Weights of a small transformer language model: MLP 1280 tanh GELU, 407M tokens.
MLP neurons of a small language model. Each row is named by its layer, matrix (up: input weights) and neuron, and shows model dimensions 0-255. Each number is 128 + 24 x the weight over its row's rms, rounded and kept within 0 to 255. Numbers have three digits each.
Before each neuron's rows, "fires on" lists the tokens most often at its 100 highest values on Wikipedia text that the model never trained on.

fires on: " |", "2", " | ", "1", " | O"
L5.up429:091127187146131107139119103155173136131090130158130107146130106101129122115129076123085134089129128151162133138163128124196117167105155156110159140094093157103091163132151092144139131148114114141169090145126172104094140118144160117111120104163133107151109144113122122128127141108092130116118172131172114180130115120101101130091124116133091132155133132134118144117123133155084135092115155097098128100143115177144119120106122055083118161124138143107105094083126115124148124127144139152129132141156152174106167112154122140143148131172145166145156097082088143135123144132131107091140119144129145084108124107128103153095154106134151125096126142147127095129158130157175126104122101109132161111102122099130147137126149092149159112132164102143122066128111171127128122150101116

fires on: "u", " of a", " and", ", including"
L8.up987:149130187097108110158107143171133134142144124156129132142129149105124154115143153147089115106087148148101108121175128112108150158122163158151180132132141115100109144126123164171107132159145084134111109114108146102081155156132178153156152109163149123111102113092141129124145125115110137128094144132125155138135111130152117106130100152121118106141115102121117128166153132123149137173187112094129173126113102147109145118118114094116061138103106149121101127188124132123087066128091131152156097099093150129158144137093165085144136067147117113098085116126125105149130143102106133091114108096123113124110121123086104134112129141149127173151146132113140122148116168116131110134156093141116066139147148091103089124132111113124169120140115124103156171117153144122088103114145107

fires on: "q", "j", "v", "r", "n", " V"
L9.up993:128135164142122099187109160138102123082144124126141168126126122131169095081143117116092141103174132150166105122132098159133114114140119167103109135188142127118141124101094118110122126159112130148150130150096108148139102120085125095110116133122147154105117142117129135134125109102124149122106130084148132124096159149115119096110114077088139174073154145099185092175125169123136156147125106130113121149166151126133139118123083118113116123111103112128093126113150127155096165146108091129123105120145129159092160138113148125173155132117146118139124102114111108099133118131136119106143140088139136167153118109137098155088113161104128139115173154152123115120141137095138140169167108200176060103083127134134140110118120123147129128126129103131114151102149159185133146124074119

fires on: " and", "ially", "over"
L8.up875:159159125123066150114136057162123077149132109167130159109179111099140142114159131118098099096103159126128144129182139089106109143153145138118149139148122110114103138120120102078149152098128142140144100146126149138130124153179191146126111120141106125149123131147116131146153098097122110116071152121089132158140124121132116160133126147091104109114136115140122156128134128106124122139164127167136199143099142183121138158148115090135130150145119102138112123148120050147108140102106095163122118110143145131117115115118179117153189099116111130129138118107147134123133115098126142151130121136099150101127137138179113163079129114138124169152143114144116136073147113147122154099125118117107171104116102137122072127125093105128157093127150119092116120115170150128100128104149101

fires on: ".", ",", " | −", " sp", " st"
L8.up1005:107159149174149150177113113159123121130109113201147152128129138093118094112139095108085133131173138155169107117087168159151171119137119148183125121110123158154097119131086162141117146137128133118147154138124128146080109121146121131101101126168106139151150107118103134112096129093166090136099169085105124130082133161103118135117103174131107126106099143107130128108101143146109138116141120129144110078128105119133147103112161133124103132152113083115140099164134080141141149107095141095129139156155162138125121113133090156141110142146156127118080093150139091147118153102120160106148094169100166112075144150115104137122133142112150158137113148178158115146109142151125152125145119128094120095145127099117170152116145130085156113105140120153108141114098162102088133088117100

fires on: " be", ",", " re", "2", " se", " and"
L6.up26:111140127113121183134134131100124133137144129163118175137122116114159128172119147105129118130134165128147113143098122137102123160129118174129139113120126163140137157122092147135139159105156127156174139135138104139161125118109132111128150165159163145152159122109137129121169127099105101098102145096102131134053116147131104086144052157161076160122112140129130154096124124169168117142103085115132136121119160124150122128136122146095152187137096142136108126149118089170088127126145107102091175161098129101122128090119141122157116104113144146127143155175154090067157140080133092107121110113102121145120112127166104127126125144151127120125141119140130124073155136131071143127123105112111180130137134110128127162148101081128105093167104114132178093140169135120105126149111118

fires on: ".", "″", " years", ",", " million"
L6.up1212:083145146138144140144097115108114133103148120120149128108154119109141129126148105121131118141135155144144125109119137158137125138175140118143125128138117102175112106089068141103105118164121089151139141122159136107091096124106111079111116105142135163132115136128118100084124125120106116170119104123101132128169117155143131158091093158130130135131093131169163115126081143128128124109146063103141109060151103097158107122157195162145133133152115118145120083150102100125123111150087089124110138136123125158159139091144129145141126150079156156087095161112168114143150091120148174106117112169102194136146143144126151135138157103141121178126129127138166124116132059114104127134168099118115133125124111098117148115140174114057133125136134139166150115143160142101123133132101133

fires on: " w", " W", "- W"
L6.up377:118153166169148148122100102142155120132129127158123128150083096177140127161128123144092113149140123130123149148144102105142121133153176121124106136112160121118094120112099156167119128109135114125143124097122135129124180147112152146167118091129112120107158141134132135102086127115130141181123146088152165134132138137106162132138110115137137067127108142128185134073125112106132131082123087145170152096118127102132065146136145119154141117136110170158143130091130135066122135118120126108182184149135085133111157093099102134148120130114140157153150123130164085131134128109092154139178182136137135111145120132098114113049106138136095155085138113116125114083122155122123148094122141103163129118131126106136075152142120095141143125109131168115151163117116125136151097109122085

fires on: " and", "s and", ", and"
L6.up235:121133119141071141134130146113120102154099138127126135148080120130153126153118133146098128103048110122144128123135113086156105131158149147142150165136164125156079160097107105154150110119153132157119085152144109168113112118134136135143143152147138150114102119114110138140117142140165123145123158137121118155154142107187103150134148160125074134126120138116143144095137147126150124137134163120132137116118144108117130134109101141141143114141104149120127094150070123127070148146170091091136152110130124162142133127123160153124145143105107118139107135127130108123214116142129138120119122127080163102086130152125107130111093129120112161095141143199139142109165125138148190124137127114117138143092132133091081197115133086117137146139120067124160156207118127125145108156133120

fires on: "===", "====", "u", "es", "o"
L8.up698:125095167163142134111133143125130129149133105121130158133115140116140104114145149129140144065150170100137135116163167141106123171146152110115155118130120140115134138117152115135092122125113094124138080108117121141105099149125132169149114147179133155142121102109117137074114117136171129133042141124112184150094118157163121117114088158141095155122114130128135147111109136129084113154097139144132160101136109159140148148132118175113124157092113160104122120139146146132155118158092147155094189159125094170151121154109116151123079087125140162143153131114142141141115175140110135147122135101116162167164152103152139175122106102125114161114117135107107130113131116077108113160114103084116142126160184129117082142118151066090144135116136125132130115156166164131142142126096105

fires on: " a", "\n", " season.", " t", ","
L6.up245:168136125136103154154138122167141120093161112124136160147138147135120094123150144115129128144105119151131103154135128109135074113088108116104184117148140132108122144146158109096134132132113117168161096119122129109151097133109149108141159128150159146141135114156138150084080157106162133130144147132147105119147097156107146112115135136110078125154113159152119140155094152155167117147153161191105132130128110105128171130139120160121141105112114145095077123151155125144142109127136108153108123201121123092116076130186125110129105135155161124157120110129153096123135107099129119083111094122116133141139135096165112157155121101104127142142111161185112127079136150110084154123170087087174106085105142102115150147159138092118119129191137116108156132159129133090093130095151128

fires on: " and", " w", "-", ",", " bre"
L8.up723:127161165159098149131148118139137126119122110178133130112120089155154155105164140124103161108164142124132097122124089070126131077107092117127174128181176130128118123143106139153135108137128082174122154103119138162090098101122124106148165121136089155092145142124123152114128112132116114126082174113087177136138097153136150161167115079179109143122129147143125157113113159125103106123111125170163145131096148142155085108128135104070125161152085095148130118143101129148105141120131097127130155103136105107138103142091122121132126155123131138148124120134171131117138142122132149107143136136098146090079109173132078160072117100109122148076159141153119112130122112128149158159108097125098103139129142149095122159157130119140145123144148113092121160148127155125139112107135072

fires on: "i", "o", "al", "u", "io", "ia"
L5.up284:160093112111155160170107160130138145164151159118114137165138137139107144110136114125165147104161155110184118169131188104143069146097144150090136135080153121179123156103160123164134103135121131121149136118145117115152147149149139112135123130123136133104129133093130135127092094130153124131108149097107132136135140160141133121148081113101140142110144125114138120149135135169086084147150082127147145130149094106145129132111128127092116104137121129119138112171158100118110072154162135117098144137087078134131133146132132148152157109122150150123121147118115134114157155110098111138127139089119179135115138082134101108123139125120104156122131109139107131133083114106097095155143100121150121117111123101135068156137117139111171180147144151082142082169195138170121147124129055

fires on: "|", "1", " l", " |", "| No."
L2.up1240:158165171140136115178114162152146110212141147129152121127160132121140097152177146102101110120120104128153128134165146153145136107135127143175172159116150102153149164148113138129122126134161103101160104111148112168139099163117142128113111077098145100160096186079129130084142099145130091153103160110151146138178172082101149107129086127134093159114115118109123118098119142111092140145142142073138153175120102135130100097101156125094113139124139139136140089080089123129135139136146136139131137108070127092127127118137168123128128116167145141136140080085137137092125150113161118102168143120132140153084124110107173150166141126143133105121091152155151131111122137116133147126142102114103136120133138119116145147108149089100088122122116148152123143149108125156150129136133122

fires on: "2", "1", " with", " two", " |", "s | "
L6.up186:146163141144133104081070188110177094184129137129096140113129123126137096119132100119098122082123131141151154150087131131134140151146145159124150104093128097151122136144116170152097111116123127153144158142160103102112102142136117142132124102121116154120116121125133154115109155066121143109077133097117154133149141107129131142151112139131113115144113071128142108142148137096099148128122161150115131150113131156139149138110092097092128123144119142140110107111141090160135109198157123163143110108086114152159114113107137124170138126113137134155122098103091104104149154169095117080186134115118126150105136113099104145145178145145116112105169096171142137119127089118181144132102158112125168117087128105105177172106109103141156142163095116125135084141113150103112162144133116

fires on: "er,", ",", ", and", "ia and", ", W", "ia,"
L5.up1004:136136128119142137106161081114133136129156118124115157158113130111168089098129102131129114127129092111150117132160124101170098134149128106139148124135116140185119175173148134122157164101141133195127132138093091125177125127129113137148148136122147145137157157120119123097094125130081169133097203123168146138107140119116106112151095168149076102121119116185141110141150157131143106131145135121121157088135126153146175105137130109136155141119101124166135157121113100097117138153166115111126141103084108137139171122149140131156158118102131149103119108151093135088196176135147123102109146108075141094113115127101154151106109122142103140098116157105157096101145109105158138096110134076142115107115143105118084127120117106136144182130136135118152122134158164113118086122094100

fires on: "1", "2", "4", "."
L2.up773:141153212138077093135115124162124109152128158154117109153133191123131102150142174096117113075127135128157150164118132128141129117126129159170134149162135131146076148109092152135091142121134102137154140119147103121128095143116164113123134154099129147122124127153101123130095141073127134104108175089168129115137169164152112127136121140148076105104137158128140112136118145142138111148153097130128133136090141147134106129097118087135133148158148108117164149132122113121113137147109142135144119157131111145123107132122132116134102078161139155138085106147151136117108111158133157137115089110121117146132111106048105106145129116114128106108184127165131172132124147129107130127159122115124144167063094134115149161162060124137152147138132110137134052136121124162112119163162127

fires on: " the", " in the", "1", "2", " a", ","
L5.up272:090112129172131116109111157136117125161172137124154084149139144112148119108149126126132166111080124145110082135185073090146101133158127160160133108131200162142116151147095100158091186124120137164152128095132115149147132131127129121178149104115105121120153126105140155134127141071089119140124160130131123159152164132121121147144096136183082128158113115118163141133157122123121136137122127108148153129111113112127112142104114106153130126105105179147108136111114110118091120122184110104139127094148132111140114154145095113157108122128138099123079119096141173101094133128089116105098156152120119100113139139103092129123126138141096132079124142141151124133156093150150188114125118124117140137111161103130097131128087144111161155145117138167194079152139130152087137103139137

fires on: " years", " season", " career", " of ", " games", " play"
L2.up478:151160164136089172133104124148135122146126120126153168127147110105146125090125103102129125140128109124151146103151138148128145078083114123107083115099106167124105103128123109133146067144143136114124147151143110130093082145145127133116144161202096075160161138090103170140133142119114106151136146176141144134153133132123147101086109112117109143094104107140132137095109152122098160142093172130137160087130088154159143114128142119083124132116146123123102095126118109148122160138144126097117148098149127075107146095123148110178145153140157138126143140118100123124157150103098171101141126110100128190089135149128114128072107135107127120142128126148143132111101129100132161145189096077131102140115117134127158131123151119136067094108140158119190136133136135131105161100147115

fires on: ",", "2", "\n", " December "
L9.up608:125110119118102133149105145119142092101165095111112097148158127158184119131140158098141142071141094131136099113127120104135102109120129128146164086145099143140123156128107124158161139098131123150173121131113090176166096134152129116126159146116103152133140119139129153129115142105141137125108157139118148109108146131136105041127113088123127130110126144168168160155118134147072100145112151137122168146128122109110101127111145108146175148101109162114116139141119130141113178116166095164128145143127124112116139119137113117155116123088198098127107152112134144083111123118176103104099128124111090121178114110170115103168062162109102161131114147144101077101098143136130146127165144116108133129121159109152126118169119129114107142171125107110155108149162125168102105084129123

fires on: "ations", "ions", " years"
L2.up3:106179148134092133160103110127120130144137118120178196112117090155120152152123103091088134106120095123111112067174145164105135104121096158098120149161078181115135128110121139128120123109153146156156130120131085171093146104122154120095093162148138118100102148151083141136108123128109145151174134145109158138160136150145131109107138131090142114142115134154155169134126130136103119128149156094132179091135119109147157081137139136093093113088140087147095160146119128129108104152126131118153156138151118127132121138157142122135145071086136138086079153144116154107143140121092157148119114158105105139160144144115177135123136093130150134110130098139121127107124118115131094172174159100158119103160092112135111126110144073120143148135094157095134155163131140144119124129118129

fires on: " w", " as", " W", " to"
L9.up537:126119142145170125156124085168202162110133139159122185120146123153124103125094110113115133094163158158120164104136172071134161084149123110138114125161173150140114177140121148115114134119120113117142145130138152119118165115118153111116146118122147173074109183130160091154109091069109119134111122114112152117129128147112111124142091107101124143125106134140139144136131140110124164154144093132146168094137111093142077131150139135122117155113143137142121160085136146110143138150138099122168189158115123092149152179096136132144151129140119145105128130154126139137150157135146161088154144162087142139088088131115134163105113108136094140117108140102099135112148135108134155145123102122145089113143121111117076123115087105141136130163143124121119134134115157185066141127114104